config.toml
positions = "rope"
batch_tokens = 32768
seq_len = 256
steps = 5265
MLP neurons of a small language model. Each row is named by its layer, matrix (gate and up: input weights) and neuron, and shows model dimensions 0-191. Each number is 500 + 40 x the weight over its row's rms, rounded and kept within 0 to 999. Numbers have three digits each. A neuron's up and down rows have the sign that makes its largest values positive.
After each neuron's rows, "fires in" lists the words (lower case) most often at its 100 highest values on Wikipedia text that the model never trained on. A number after a token or word is its count.

L6.gate169:599476450529541538512534530520475501516457481546406549576478596519487519479428465552420532497516469525470472473569521575537515511519504471490518427532457448517505499564548427469539521498488457606466456563479501490424570525500528531505526493506469572523536521511514569571515517448514490473464469551505509474474489517468461517429531525482473491528449503490499410573482516485505494494503412498594523435511537479485567525500529499483467502396537501491424535512454488576555533529470525537510511479571503524488441555435446522499504476545495513532505492546504494492505528536577509509
L6.up169:583503531473518543550538466505447507529544461444462524492442457531490454464473525449434515528535503481522493537408560427529527465518509511429535447462569492405511494497455458486488478551546487461529489494499498561558600487544504550497555560500434478489514543494435542572418459482533432457497523472583488532469552514458528580463566524521511530519497519497574472509570561493477506464529494485500475522448467481529508465450446482517542450453512504508491460501526445475475535454503508454516499415432440517481507530494553585470437484450491513533468510544443549484568543512551498532
fires in: "at" 30, "must" 9, "wife" 6, "employed" 5

L8.gate348:558522529534482403576475503586519482479491493544455527499554520427499516527502452472592441528544558512430459460506487555513488457549511482545559499494562489533441472498512551485543457561493476598520450511523575471570412518550487452469572473516564477468500503498480503506512456473562513557519520454506506504468554455464456494520539478583474502508480482512542507563410502530546468472552534566488495471530508510530497545475562491542507524551519502476392523492427528438485524482464499485458474450561477457563526519499446524473532477502484436475531534466500471545455587453546511490
L8.up348:420537494529507573510434541464542449530446549514495462549482499529457520482477517539515499429481466457504423489490511357452545504524510614556489478514493447466452477470464501473527490588515478480457462561551463459482418513457431462500488514499522559517496553543430487464504544525545504548489515543420476428460511572523463508454500511472514456459513451598470501466432447502544502541529568513475538473474525416483511441509517476498497489476481504469485477470516512512488481519564459488514430490491467490470492498433470509497577424454521565491429499543516498464548580493514531510
fires in: "in" 49, "instead" 4

L6.gate499:502501502448537492496461543510578509530462484492511525504520492486456494487482467477497540496503548466547406512569511455517523573510476503543512500520522541506563624518494473472493474489519484548522503482463520474523578544542453457474489488484489529495466460402526471574530477458428462526522593497446506447547509531512553486481518476486505490503514450533512448499517401572448508508450471500440532465480479525506423625524472481456556475498460471563441494413559476491521492507482523465442525512453481443530479494408472544564491495493486589473495602567487548521466516442540430491
L6.up499:594529534473532463474568575467617477519434536523512463478518534473486423524503481510557482507530537569505517533570548485539437526473537493482507550475499494502478482505498476511468555507502470460473469476467504486551411465504619461511480485473517456502497459523484517616567484501453515494499490517512522522546508481440529484530484562499531541494541479435519533466519493526516526481531467489516457466526479410451515510527503531470493534515448507527461436513554491487536490562421528508575491496535444505548502540593537456500543483456482512493596492514552628587518472453505492416
fires in: "and" 42, "evidence" 9, "plus" 4

L6.gate403:523482587513480465539506451513485454435409564451531492453494455577538554423527533466477487479482470483621458507471546535540521532536616536504500445405549522461471542440514486421511460550504464494465477469445491496493541599518492509470548528551452566545517507463532496488507495506495504446529530501553504495514516507516544495498570482515476508532459517495473516533536522487481488460500482461493505561440493546481504559490499457489472508464464475524546554471506482463577513575543553419479449462519479462513505456467490547463462513538466500483498596539491607525440474451563557524
L6.up403:487507521479555557496400496466492443482490560511532484516426590567476459502521508499553452487404502545531500492441530491486454522539546433460447499459544527450606496430535480543521535571513520491452485394511451479546516489566568536511482441507466434576515528483493544467517511479530405538459498505522527452471489459469465483540505524461502510475435530473505510582478500513485432470441470501535474506520538417554510502455506498560419480484529496497563470437474464510452514526523472503519452485442479519549593445465488424510545476451492526516476507529469512471514503465430495467
fires in: "he" 30, "after" 13, "during" 10, "subsequently" 7, "following" 7, "from" 7

L7.gate190:479523503517481421518455542501537530430487457585503460512528457564519465427480497543524523451597505521518485505555528465560532442501565510510495502500558444517489431485547513510506560493452492499496565544527451457519462461513501447462524535474537519509489444555559478582516398465519459469485467467426484528527550480545402463508531480517477508447478505463495464591509488500527528464473517514538437566533408548565512523415483454561512503486522489517500459515544470487518546598510464384455506456517467469491488522472486453573496448473486577543499561475468538498481520517492506501
L7.up190:612504480459517495490480527407465530445478522510506499448541469509481464534481569525537494471481458503481520515458481508488464560461483471449446555483499539429509427467466447505525597466528519584531518514512528500502431510449503470497485574518525526545511449437515496406520455474559579426544486478532460532524583553507542546460549481442507516583444571492513523544533462483471552435556492511504453441512468512482530492416505478474531499464512517523548457548523452537544546509471495509506503458534544630433476504487475538502510605494544481510521520504482497504462508478482435462
fires in: "to" 46, "with" 15, "by" 4

L9.gate340:482560624535523428470455585511442518412550565501520431518513529492539519538453504495448496425496516574435505464560498550456548433525487538412438469575503503503507490528441513550532462477469518524451499531482474501452498433448490496468503481555525483566472489504505391552501499486585460505458509559529457511540533494496499513549475548578440567495500481466493471517516512478488470456499477517483481532555542544546430473534461512481490496501510498484535490491464472519501530459505510486467491474458440520566564495426537486587506499477484470454544536444476530484490589532589512520
L9.up340:500464499445479492406458449459408480478587587542540543507521458453566508522518484548480495548462498505498498493571550539492558511506544436511473522435516504504425486493546529525476486531518452488486584386487481519471476574530491467469525518500541513439491474518502555466556518466534556502569489465492492495547467495466516490459449468551483504526468516477519503525482518527533570475506490503537413498476506455521496504501548539542449517523461481467513464558544581528485468562460545452510474513559463409551473658508557539471448443467531484549488477500489507536487451473420506514
fires in: "has" 33, "have" 9, "were" 7, "are" 6, "was" 5, "had" 5

L8.gate259:479457459412475591517548544456470558497452447517503460525499516479495539466529489482488472508495529480564509489460480598486467533529441487538516483549627496529407515505522507418441449530532489469485490520531532510562447584505518484510497461494451482467470469519525552505512519510543493466466489522481425533449436445452527472585520397470489512475505465598554493476539457479550528554497426483449504500515497450526503519472506468476519507461530531470512498493549549553459510433435449390429459500479535580486475464513547462510498485429528528550462488484485471524507554553484462490
L8.up259:550477483455473494567493560515508586495477478561459486521530491563428535545508460504523551481523387499474561497534478528517469500521456505410537460497566545501447571571474454528433538502514501526457516474568582465485501515563472489473477571509454475482443489478529556534478476514520487376534519454483519511513529515471483513526555520542479468456497497553505548490533501536524440481493545454502464473531444553460511478483468428496577540504510392484469544510525558469556540563451555472503469540525528520446503503513507507477555471438519402464500451463532527492583496434465479508
fires in: "the" 33, "of" 23, "does" 5, "s" 4

L7.gate173:505471434464515519455404550548486531488569463595546400454476517443489529488548480531553495486536619493464533553548540498443532486478450519481494530491516597540533498507443530543438536506474475472470520471500538464518499513499538493498515450518526471480500512563511475564505443500478441520567509500447481487472452478538470426527515516489448477539537440466489526547538498479484594470454521552447530502555444436534448497565489489550468494499403473524434458482510530475533570518486498420551459556412434481510553487455468479515555517503510484509420495487519470534467495484478542532
L7.up173:570462435488458543500447463528507476553513558476444493514507469508418460574525560480495497519511569519499489513446477507501571483510489459525478529522490489496448542505491575499554501497579465519472450567461466589456464533527521467489544498479518486506541449525493543529462466439528426503527490469495465405548564604463417568532440517554476456473525505468450505584552456519498497538448460451544476576473431590450526522478502498506530533437503497595546551475498523569532548487467457519541479472429465526440500517528524535467493543529524485512469465508474482570492529520450497511
fires in: "of" 35, "and" 19, "or" 18, "is" 8, "as" 5, "without" 4

L6.gate112:473546498552522552491450545429513542484438470542531443566467474526543440521523533583477446511450463555486486428545486490585452539513539551530465446602497485449504418500459537468522505522517446501535530416451485503497511573482529493559497489437494512502431485469410568515489567512524515552488511502464570521480509445500487452525456450444498521551505459529461482555541503536519516500529481509471542601554500468511455504523452483494447541438436429479442549573530454534514527450462476442521482502492531487465514516496472466527412496554488444528517502489501455475536450554467456486
L6.up112:565538493511496459500619556530470498528548479487501519541491512529474481490438467506481477457483523525555486511445508503514491535504512541425558527439550514435491624463488472468549515512472469390462513488470501476497532528450445541458463526541409529602469478524478529543568485508491505441590479481468579534522514474549492523473559565521495572473497479483478457524479466483474586440572560446500413536509493489479452448486546554530573445455552492490492473501489411487489463486439486503460462470483541469481480529503577479502570481513520523465485478512518473482490482488537419489
fires in: "a" 28, "his" 21, "this" 9, "one" 6, "her" 6, "an" 6

L10.gate228:433458516516497483522545509555547498498512492460560476475523529536461540506538521461468542485424432444479556516463503450502514497520543517436469583484521482575558413436557572533513498515510502467530545487504520527481460494476485468517468568585493503496537507463481502471487429498461483426448438510468433449527414463467495485473551498515471499481444469484503508471522548452520487495445493579580583470443438542468469515549438470457480520549497491485429505520546440517495510511527490442518465515414413465471529496460441537549497525468442418467493568423515425510486533511444492477
L10.up228:467480454595504430485503502460550556487529481560528508479518502476473496553520444524426554462410461470457540576522424556550516529500521483455451481533482506511519550533492438575415499489518475515483461521499458485510484540448518539492531503539534544510496541479479467547516492473493447489540448477489515509513494571531435522446489445486492564566434520469457499582527466475449527477509469459527467499485503511454462531538507481500565469474439502519522434411449485452444527417492487511539529603499449539442486553552499451475526441521459502501556444523388499464575464471529535459
fires in: "of" 32, "since" 19, "from" 6, "until" 4

L8.gate209:490446476443611437462494592464567527538492510483522463523473494503499486465430518517500455529569506555518491470465480479464542448525532491511525529554482439465556465469519497477501515547511442467506493502568510489501517518481490501576502574501487506487498521524462508469514462548428387557497512535439518575472416557474427512558497485528538483504456485525480424559490507500493542519521484499506507535485526403522446531407502476453476440467515466444480502505434457518428513468567507517455542399436521441480495531577429528551493445489470468519515486448538451488513528460511452435
L8.up209:441452423601544508477442531484470450519491470488503439470527503513532508531519543462528509453530499505483500457506528535546521519484471507451553503500489550506574478468457556467493488492459499508524549405553518509494411497479562515505441488502501472505498485397505545445486490562456458547521444495517504482466569471420471441536439511480494439511551542524528524514433497549501472528468528463552576418470525586570495493426404451477484496479460523539442501544580542565469587562421481455490489445515515466444472521460529498533535474471506497545535478496553477463518504491434472493
fires in: "not" 20, "the" 18, "his" 10, "this" 8, "that" 6, "any" 5

L8.gate223:493540462455448463514492550490549557492495488469476571511539542474545493554512496448508534480439482555511558549520475545500504568547529461520528479473498515445411474596494551480462445409394491505483427528509572462537460516499450481429509592538472578517491477489446442505507397448541492500450558512474471509482507531484475552531426484542498525514537463516489472422518522502507447494468536485538584492509453433472535423551510467548505483524513547512485541463488509520426434487501452488530543510438479511574486450491531447514507563526540532517549521456489511525500535577474452504
L8.up223:504517379506506531477518570489521470446481528482454514519485517513450461460562400495565461497539496513509514453491502513509521493495628519525481447510505463509479471546453538502513524514458528459548530496561518511491433497491486484591406500481493522500489466476545505437505478490455490494510469507475543475528505499509524491489573490495469491518466468463480582599496518485551447489457516524560560584558501468503509456453524468528490515487531540457493508425525440456560520487495553488586457580471525457494450517603438436540425551529429447537532544504494456569485502517425446520
fires in: "of" 67, "often" 9

L9.gate462:551550508579567467518512440509456502476497556488542517522523453540409505445516423473448461478556522485543484488512486426557590555508486493507504486453447503450503501524478475498558536475465533542552520491434570478506461575489606577485591509574516508475490496510460507489477450552534500539464522509506501505513501506482511410501492506510451500481482534421528493523452523519463448389504518485489492557498489539516472520452512441550555506415494443479508555549501523517480533549503547482523508515429480530537508529555525500511397522463418517513526568498510482500452429584437481519
L9.up462:489467463506567469536559593504531495469448510446509482387516508562515437467488515447531510490518497525471508481481480391465521506451528490489532546475466492449523497447450463468531488546464455481549571439479522449429494550543428496490522525477470538507514480564524500506510560484494450583494443531501512504514582489466419479506468539541436559505440573508494469516524459506417506500489518533463530488473476537599471427464445564525523449587566456478498476489437500483484503464478506481552533525490457473544512433508469506503550637539519464526457535473514452484476519481485494464
fires in: "to" 24, "by" 21, "in" 14, "basketball" 4

L8.gate419:494550465492495464511478461525501423485531443424471515477459433499428528563560453499492533499511575516472503480493520541469462515553524515508611539503554469529495443543541523494499521535530489587470511477500555473442500478494494454517416499496479543507504468501493488492501549484508513566517476467521484482502428466502466481479475463482418492485523563490568548503453558462506465544635482488526517496516487507440406570564516526563437442475447487491556502541542477539529502585561531526448517535431495525549475451480509475548450470507478532536482543429447583451411448495518515489
L8.up419:533485531492548560532454450510436427547563564466488492470513516575439505521502505523515517512446452563601497495505536515483489566522438499508535522500485501582466456515513477476501550510549479510448495434497511554445536471477485514457445495481519478521504471518472532528522517524494501525504527534513480497514496449475510461455473540465492519462485519569575502504539519577489479547521493516486526564486478474435450504501541467505492502507417484457493472428598453523479505541513483527503465486493463432562553474401468647482427465495541460479483570514454616495467482499630465492
fires in: "was" 56, "newly" 6, "later" 6, "been" 6, "were" 5

L7.gate470:429486503548496472544509509512550529525476514447506489480500486498506467542485491454519498486461507539529510435488501465484520517510485459434504495418593564559540465383519545451538501513488476527442502454516546439471416507488459527495480482473517435524432515463512452532483526499559515477441512479452502468434458543473585502596569564516567521526550475460466486473498539472598524445515467456503523501481437515489576548476538499498461532573468498430513558465503545553589534524530475497492564554464541545500477435472546494533494403503449488498537573498533552416508495502514463505
L7.up470:534504527496534513442490534566560468476490503469466577575461465477543540488522560519487472488550527512547520502509472503538413529479479540501435467452562505503473459495464498474494507494574460588439550526503454486514461532492538545573468539534544539446569525525488547556436452490510441522428505455462455473562453516449436539498473544468399523492568513518450522478498423529443539461516536466530544526498520577472487520546502497513494391480527524470480500546450429516553523461562490498493449587473469543421509489541517428507468521479418491530441493486473502498489498533429523496
fires in: "of" 60, "in" 21

L6.gate492:540440494574568481574525590525525474517483419550508578505435499495466515502562492529477411513476525431488483583482488477582536492483567421433538527560499572497481495496469509473499465490534492507485506473454524471475446527561505461509451435495484495467546504450511602482491525522533509498509517478530500556533540486428495465478524475508478560449488575461386464464505426509430505494531539456535522487527465504473494536500462522497481523511536492529506409583527474528487467434482538523530443432504461471436493483507489479490521506491385533428428512513510529448484508478460543513
L6.up492:554398427489551496514463552509560484506487520511499494500424448482463541548490573540497488464510455549499517531421491518480559467515504489437506509558537433520501526533436438508460543549600471636522510492529568481493477575531443508480462521460520517461575513501458486531505531597470511478568497549531532531500440425489460519492450513528546513519521479512510489513509448476477482536463588503547478532528535540482507526524471522478460544458483495505526431497457572489567553505507584505413472436477513462484438527493530542477519519547527543535510481477457552481487532485456556425
fires in: "as" 54, "became" 8, "was" 6, "is" 4

L10.gate371:563554439577468524468447568447577566510485433503513518462439546508510457498457463477485438459522477480507433499548514500448536532546503542522460547516446546496567548512480492519579508482507495508523495535468504434451526480527502493477529476489556507558463447531503517538509568510495477519473501531467519499508550536451466463451449539473507515487552477493555480449523449545468527563437469510564525512575530410440572516470505530411488496486445534525514525548493481472550485456440475555482531450344424489498562542485449496495522466565475515463472514472517550507461459489442546483
L10.up371:534495499527538497509498551434514509493566571494527511449504561491426527462416462509508417487506490521503540464613460438520564535576495560549493484513493529484528563511513459544481552478537491538475505471524535493466432481548512489539570442494520524469440509499462480488489513520474483513531398523587490465477526492427453531485512412536455527553548493494421424543572549516471524514481496573592482526447459477497513482581486504535525578572478497524515473531513519499404477478500480503438429443498525530484529506415481438470442537489455507547453540472493477489516527492509483486
fires in: "as" 37, "is" 5, "average" 4, "total" 4, "max" 4

L8.gate344:438541459524510525526560535439539537486439535454545534473493440559574532481534468506523488452475505499499532466516597523485529532522451518431557506486514473442504504526446457489449515430510543470600520517501489467454480504464530535485553540514508519539439493558540459532406478556558485431558547536516512443458465550502463540556460396484480513503499511551531511503519520506512434478473479440543566521491462525476481450512569464459499516482509539483531538556501505526487498552409549503477546512523484517583462449530489472478515415481596484518543450524407493517521582493501457448
L8.up344:454477505490578540475476521517506489497533463537460559451512531464527439473595506521460531434505482492508526469518481460450517479489470493512478512545504563498503489433523528578522549482429463573517410491523566458491474538519453489507501499517442489463479488482490544432492401510585426549536549515529451524512498491501488519540542485471523544477438473540471513501498502540540496511458473553509433441497430507481511488548452448559478404495535499463453505525477483465494575510569474562499416522435584478465465494434491532537431571392463515487454452444471465495494496531428546475
fires in: "of" 63

L6.gate488:509438478511536514490514522478481546491496522431500549488517461607458478509482384481528564492490534496544484528510492447393505517444563479466463505533515552578503525555473469507554471518558499563525508454494497480569468533520458452499533469455461473519545511531384513489480506441535502513423549528486477522590459469462491509517429455480513490516490539502567485537469492512536505475460516485521506487457433463514448577516455442500516520484412513491498485544552545492434485470469510565470476524591484516618409482489537532555495512474553472538532478512551459542498527449521475570
L6.up488:495483474491535522432520477516437485473578529506481502514476567475483482529478485491529406499545524536508510466430465540475490565526524488589467503481497502495488437489507530561544471483546573569523453551475468474506529464418451542447484461498471477527541465488459491562468430546560542558491478457527492552419507468452508519485584468512498466509500501479566515535507509518471561508523591468558485449538487561471523523466416536543414432517495406466554534545470478505500509520477504498528452525488566454445509507575601533460463499468479458439529469548468495477477578544541472555
fires in: "to" 22, "by" 9, "chevrolet" 6, "leading" 5, "brought" 5, "administered" 4

L6.gate14:573478528487569519424449559544485451500461515469569512526543557583496486540533420501439477564490490406484545515517538548537494555545543554510549463517451511505487469531526442486488505505482542506578566496525504503470535557563431459452494506472541475496447503503462522483514511439574514480509487524519514536474565616533436463494474494492533502552519501482494491428541522452486541466515460575557535561525474473518534470530487487552493445460523493538519465518562470468482563448481500477531535509509469576490534449486575550536570510516508495458472462449548482470525377502476562462
L6.up14:453541508498525496491463422445523537478530564462500468524522492536495519539534559499497490540551515616507460519470523497456501494495435508453560531499591521480413507442461492503516486444421477508531478526500461529479509492447490516497505437575521445471532448480490504477450445547551517546537423466464540487480487538419536507449572534414504521530516471532487446526486498541456576466516533536497515514425475631499510453596480544513515482520506452525483451526479496521552451527476493472483523501435508523526449493523491587513441510514502516436463502463428464458509582562457515579
fires in: "a" 52

L8.gate437:492529490564506489573502519507472503467520531550487515535509470563545435538509524497558519521569519521485462490549509514486464476613510462418520449465578516530456486498494456493470483476478476550473458553468481489527489456471442402461517471570477520498501525507434496503495405488525455495540447551488483496539493504449453427458520577471442473464509512458523544537511517472515507431534497478540460463506417525547441472533567555533477417426540536526438452475520477486510563486601488504555538475533463514526425517512505551467435530485508521489461555503416547540468507610478478487
L8.up437:502484451514555547501430504500351538429580523518454510477546490465542546476473481519420527519516523491480486482477563512517474521511499536469478474586511504465511551527467509510429496519521425501447564442442488469470511401540512522483492521540479532457501508495500567507489559550523431485472597492529495451550507460449437470511541499504597480526532459517481540543498483505445524522491451497460549548504566543487483505521508486550545495482545513544469487566510461453502589430504458422505477581438441479472372522458489480498496452458481499471520498561518499495489511500468545532
fires in: "was" 56, "were" 14, "from" 13, "of" 4, "is" 4

L10.gate323:544512549491471497515518497470413533502453499533562545558524523451509409581528495486410534436446492455560506511435505457572437539520534490483542565476509472520494456530504471502413496547454506564478504517474510525493477526548540498526567469478518431507484521517452544446473385470546505521517526506425496500486466478560526503506495511485459575469509399409458547541500485483566453470473461526527458510447466523445470409476505435524529532512418454468498505477545524499460504531447503516501502447475443531558469516573510465516523545518469485452547505581491540513486523437479554485
L10.up323:493490472510567497564480476465542571514519577560492505504473457499475445581563543425494548529488533516517464511482515551493491466552435525550530518487504515497487568511565424534471480438515524507482561552564488518420493448422435567487479502501470472555489522500484481487536509523517546529476482518472476503519492604518445444531565462502475473503493539548408464494504513429471502559395512470510510497503530457492507535458540508465555414448432551598491516518480510476479502488541546433539489573478496557454511551558506441514520451494541516575524436489455510444462537526541472520
fires in: "to" 49, "in" 18, "of" 17, "towards" 6

L4.gate328:452546527484510532499445498463512494506440545541451535546507513495502451478450527454522504483530449472476571554466576443440470512528565439479503480547508547473487473525445461481578481531491523504514512490525499574526433498487513457502535439485449555495522522496521559477512600467501486414494512546452419505438558490474495504476551532512528522523457472439487470490496507564533494377525541548544531499471506521509460413497594447486483510465435491511488478557472498469547493532528566439429462494598454543534519487507456572501507477528440497513491598461554485470420487448532468505
L4.up328:473462536529549404445479462453537474442530489578507474472449432515519472576515500538500517527542562516529405509550427554490519507584530483529518503560500450508412549494539508490471520501538505517580511455501435518463492514409435511478469507533463574472492537521437446483554442451476510437502473424483506449496499448502408526470533501476520525513527494502479435523495489446450493478533434490550490503477582479513498518512459433529539533527497523488479447527548504500477523495482557479483486477547444446511522411550460552548490416557476467496484473490511543447448496490492487393
fires in: "following" 16, "history" 14, "police" 7, "works" 6, "during" 6, "resource" 6

L9.gate47:481504464494526566487441570479491481501478551524541526494558468488414419512562451459527560508485494497496523539523463486532532556531554471539503554522480445536552474590518491490500527517449487497488537516430414528480468477512387448488471499488542489484471568486594529512418431530515480606495517465545547484487481519476525408441479536504509524433485500586525476454413541437474453429486437483449510470551504455484558520545454476534493470434416486503516528531549500533499478600503543484459479446497466491527525418501486500481514495484475547508501518488479528512544478459456511483
L9.up47:487485548539584545535515428482429528540533519532541518522536493512496498478480568443476468471550511494526519513509531563547469422562536535534453481510506469475397490541506565526538528495435450552528483521519494476496505436501594519460512511567457443459499474456512501519522477469505525517481459491478507518509528503453524444546513502545489501473436447520501540448533647487520549521479497522538499493543492567503513483503543459613563454467461525550511513471540538552492496481491506589576420495533493474565451529517456529541484441444569490467503486507469510480494386554481523427
fires in: "was" 51, "newly" 6, "institute" 4, "been" 4

L7.gate58:504494523458511537515531521500570506539423486463499575457489523485505489504546490524499562525508541586461478493483560523555484512522535483575467445508536486509479482527481527486498508514509505489503486560528508409561442489477456488504501510539499506574371539385479434434453473526527500418537462492521471555488551467455441498425543494511519498522489497491499484549490484478437468540524502496444492512496462537510492460469536531550429496530512505474414479495406461480473529574518510447544491522511554505494443461570465505501512590476541503607422479556482456569515514430533473411
L7.up58:540507484443428465490470544459581500571451555500473476464558490500526484475552524462479518509573506508455532430490508453545504480534487470536473507513502404435519426562479495499509479482503514497504466518530487488484491493505459544480533472473398538510459540470485561525528495495531585532467439534559494537488527500490516497499464496482413498545455517520419516451432467512506499501493478471486436514537371485535502438504545541491488511452478461456398468516479541437512499503576481495488462468509417457493516432463489588504457531370536514514555516490502544523461559400503495530
fires in: "after" 23, "when" 22, "from" 8, "before" 7, "in" 7, "of" 6

L10.gate369:523486459518488441546552499499492520498494525477449487507541457444530524497499530512417544438507393574551535491483477561518533477576506468516469541491458541499454515515567538551516509517511534551451485427527433455513457507497487481471476497496488458471504466483522563514451504481500492411530514480521555511485400426461516485463528512473470560504470530546524574490441508491477473563560421447454494489486519479476475432492515469552519513449409547549431472547502498465532560538431511503513510481507491441497563541504461469492619501534522488497534579485442568574446426490552484444
L10.up369:547551402581504555558497496504560474500564630529454479440450465473477539504536540547532571428445505482529506504495496521524507483491581502537482569561537588571453534474539521434473499497504496443551507464515515493504461485561415461501520532482529458436570450575461510504459510549443524461524529503500556486527541504456496468473425530545476551486486505520477527559542500491530462520490477467552482496541529462522490531508474521517548498536527484448462494524513529452465519498453444515452477550505595467418521552484487502518557479555539482389472562465489519494460457486487524482
fires in: "was" 28, "the" 17, "is" 15, "as" 11, "appointed" 4

L9.gate226:441480460455504499497486534499575518466539425487477476496466465534474469498467454533518480511526514513481532494418480524514499484451549483488509502495397465476536453536438535410468472500464520519529494510543451520491524535510549461509469447609513484459522504470535559479568444505500485487570510569445509446493568504501463533518638535475488520465502472540461580500511538425547468567475547384498440470428443453421484487490575476529470487464504591485497526487423551525493449509484544488460437480472571453468501521490573504496474510503493510525484500496454476559522509436536530520
L9.up226:444550520490441498538460483530502463538463473534510478459448508528503566435466410490470566481513454474523533567469509554515473526449501465517508448512537473483440523450531465576527526518513498510475527467526462419479441511419542421545511492571575469502533474464480436469495474547525530530445552411480549483465499440492482497441500503436519419509527477499517506448522438515480533467526484432561508427461479524448490477517488500418584499501462427536443545445529522482515502526489580545496517471425455482434434538530498547508507509518527567512427438500544507467550468481522506430
fires in: "the" 50, "big" 4

L8.gate479:499487556479514479426582501430510466533549475516562503494500540521526483498481520499385507518532486454485488454502504500431461525566549528442536534507576489486502431565458543491488506480514484543533561439558481491485476522548463542526550505562467483464494540512578472508554526495466568530544447521554497543555514503461520527479512527492525473495485447454491426477495431559448520440463444474539505468477440462526524504485499533523432445484488581602407548547570528513563442514561519518475509518491497456538421453523490539563476489477493479504571575514450535485465559536561471505
L8.up479:536528453515512448433417483552541496467528472490486491480434504528507500464492483500483509431479451486509557487493554521498415494525473480459543495552492482575576517520465483451532533488521436520496501495567547596475532488496481476533506496537455472429520493519530494454498465465477417488509502545507525485405422495467479532440585445495505481492516529465476468459541478515543519471442476541534520501424445515506422501530523453473523484527511438457478507517503518493490516461490417444463518589519502529478500492524474453660481553524445503431496505502529510542555594488405415524
fires in: "a" 29, "from" 13, "this" 6, "of" 6

L9.gate320:522433496491534523575532589440474463483488463557519516485424495541442535540517451446496505530492571474441489547533531483497494491567478482505535538463499461513574527495492486464472536553475457597466518513468484531505473575508447461435529426485518462509502516472517507572518434516517449524545448535551480512490501515488542410527513527522560439434492494498535483552485519507541498507499546480502482431482381425548482514446457526420488507466521510431561504484511530538542586478431410522448493493474503467509461485506484594566559493459535474553494516518491448457505541483560486551
L9.up320:543473508508568512507492494461461524542512584529522515541472487578535473480507472475456466442542494494490548553489557451513505472478531500497513528469575476475474510472563532529518515441562543455433457493510495499462437559485518527496471505532434505485491531553509511491534484488408511512491591463483552550533461485540471478502440570504447441480460454467569405495492536418471470460546471555455543479470514519502493526438557480551520570499498489529458540524500448449452522439554412535514514473581514512525438541553507530434502464440456507449489513497411545532425598562514511520
fires in: "to" 52, "must" 8, "soon" 6

L8.gate153:503480545510551559553518487460505502497488457494496433492416538464503434534528537488535499545473520494454542505477569463445591501569512506500462464470475553492507421523486566481501449553505486532480533448499490498464498540562510466436560453563470479560450482560439478511505591511487502485504456436509571529488504521496554440523539512573536456454496496501519527543445573525443544479524574425532550542441469472542479456598484531583437472435516533450452493507525573506544547515505497515557456500466362488533523500472500523508481510441514481513520478524516520550478541510464522530
L8.up153:568476466484487474533548534424493560546503499506467486525472470509527502469541509544543546485566496511486508500483630513577578462497420502496417441371531498477438503480458498515506516523494452589500497503490525542472493519535530479507542469513506460503427561507535522529418532442501434478508491550478591456484470539485428463515438479554472521485448512532520501511452441461438498489531519477484509532549479508457420465534529486539463479484501569413442424470537447506478602569489503525479556496480457520522501508546495468506504499561455517479523453484455505519462488528457560445
fires in: "to" 18, "of" 12, "while" 10, "began" 6, "by" 6

L8.gate306:493459479422481463496460519414569582477472436494485462474459496496549485514507562520460480528515470569438424541500467495443527486493431499404521585496551541481464483552476479455476448476489503524509533469458494447458534516566484496514499484486453530513461500473438498440528521463439523548522527477434554440471504565550458498465415514506447494466446479468468474556478595445555541475492513519523541455501450530496495554422462504480546448545505539507476504507472486499515535490547457557502532402401449522503499563445438549533516474498534475527469460503510472553467509495408543490
L8.up306:476486500460432470587540480568515565485513518513529477532479474523522472533474555437541503495552511411464483403437469534544497572538460531490496470502402496482455538509524505473505523526430451464444487431472470384555503530505560490485474426557487528474523596570475560534466462466437482492498549495558491541452506515544495492479504511543516456452443559480582512488579511526587469557495511553489484482455472435467509493507430472521568425556509487542539518483543528588454509538505519498527481502500492502467492495511459500543548534548405517459514510510528510502467494479524525490
fires in: "and" 62, "or" 4

L7.gate199:541473572512511452517542514495496495509452510594499451547520498416540462507535452498506537470531589485543464509399572512472560470508524496548454436511487430422469509581525561533546440506454485515456534462442514491520557543549530581462463463506471440456504514460476484498436446562445525465539452509453535461514444535414542542425513477425527523504532482530555486436494538506443533547457497483437470502475498510539473511468448519495431469464454504519514585489523491508511536507481488475504492545469464493501481515491508518536549522453473428414486493567490449487504543545459486582
L7.up199:509486476470490543524502477396515409556492462550445525475562484509513539466470504478433463515496501475503546556432533439523543497486486531462468501489552438475440554592504487443519490498438436453525529430530510565483502589524502502543474438461497470457461535485526563512493519540494477423525541512514485559499517487404501480485560518523464536454471519520459537459529496469503503503549467509490506470482503533415441523451491476520523518429443471520499541533463525496450520450487536472516551422600418474518589485434544450510535486400445469484541516516536527560488456526463498445
fires in: "for" 48, "of" 45, "to" 4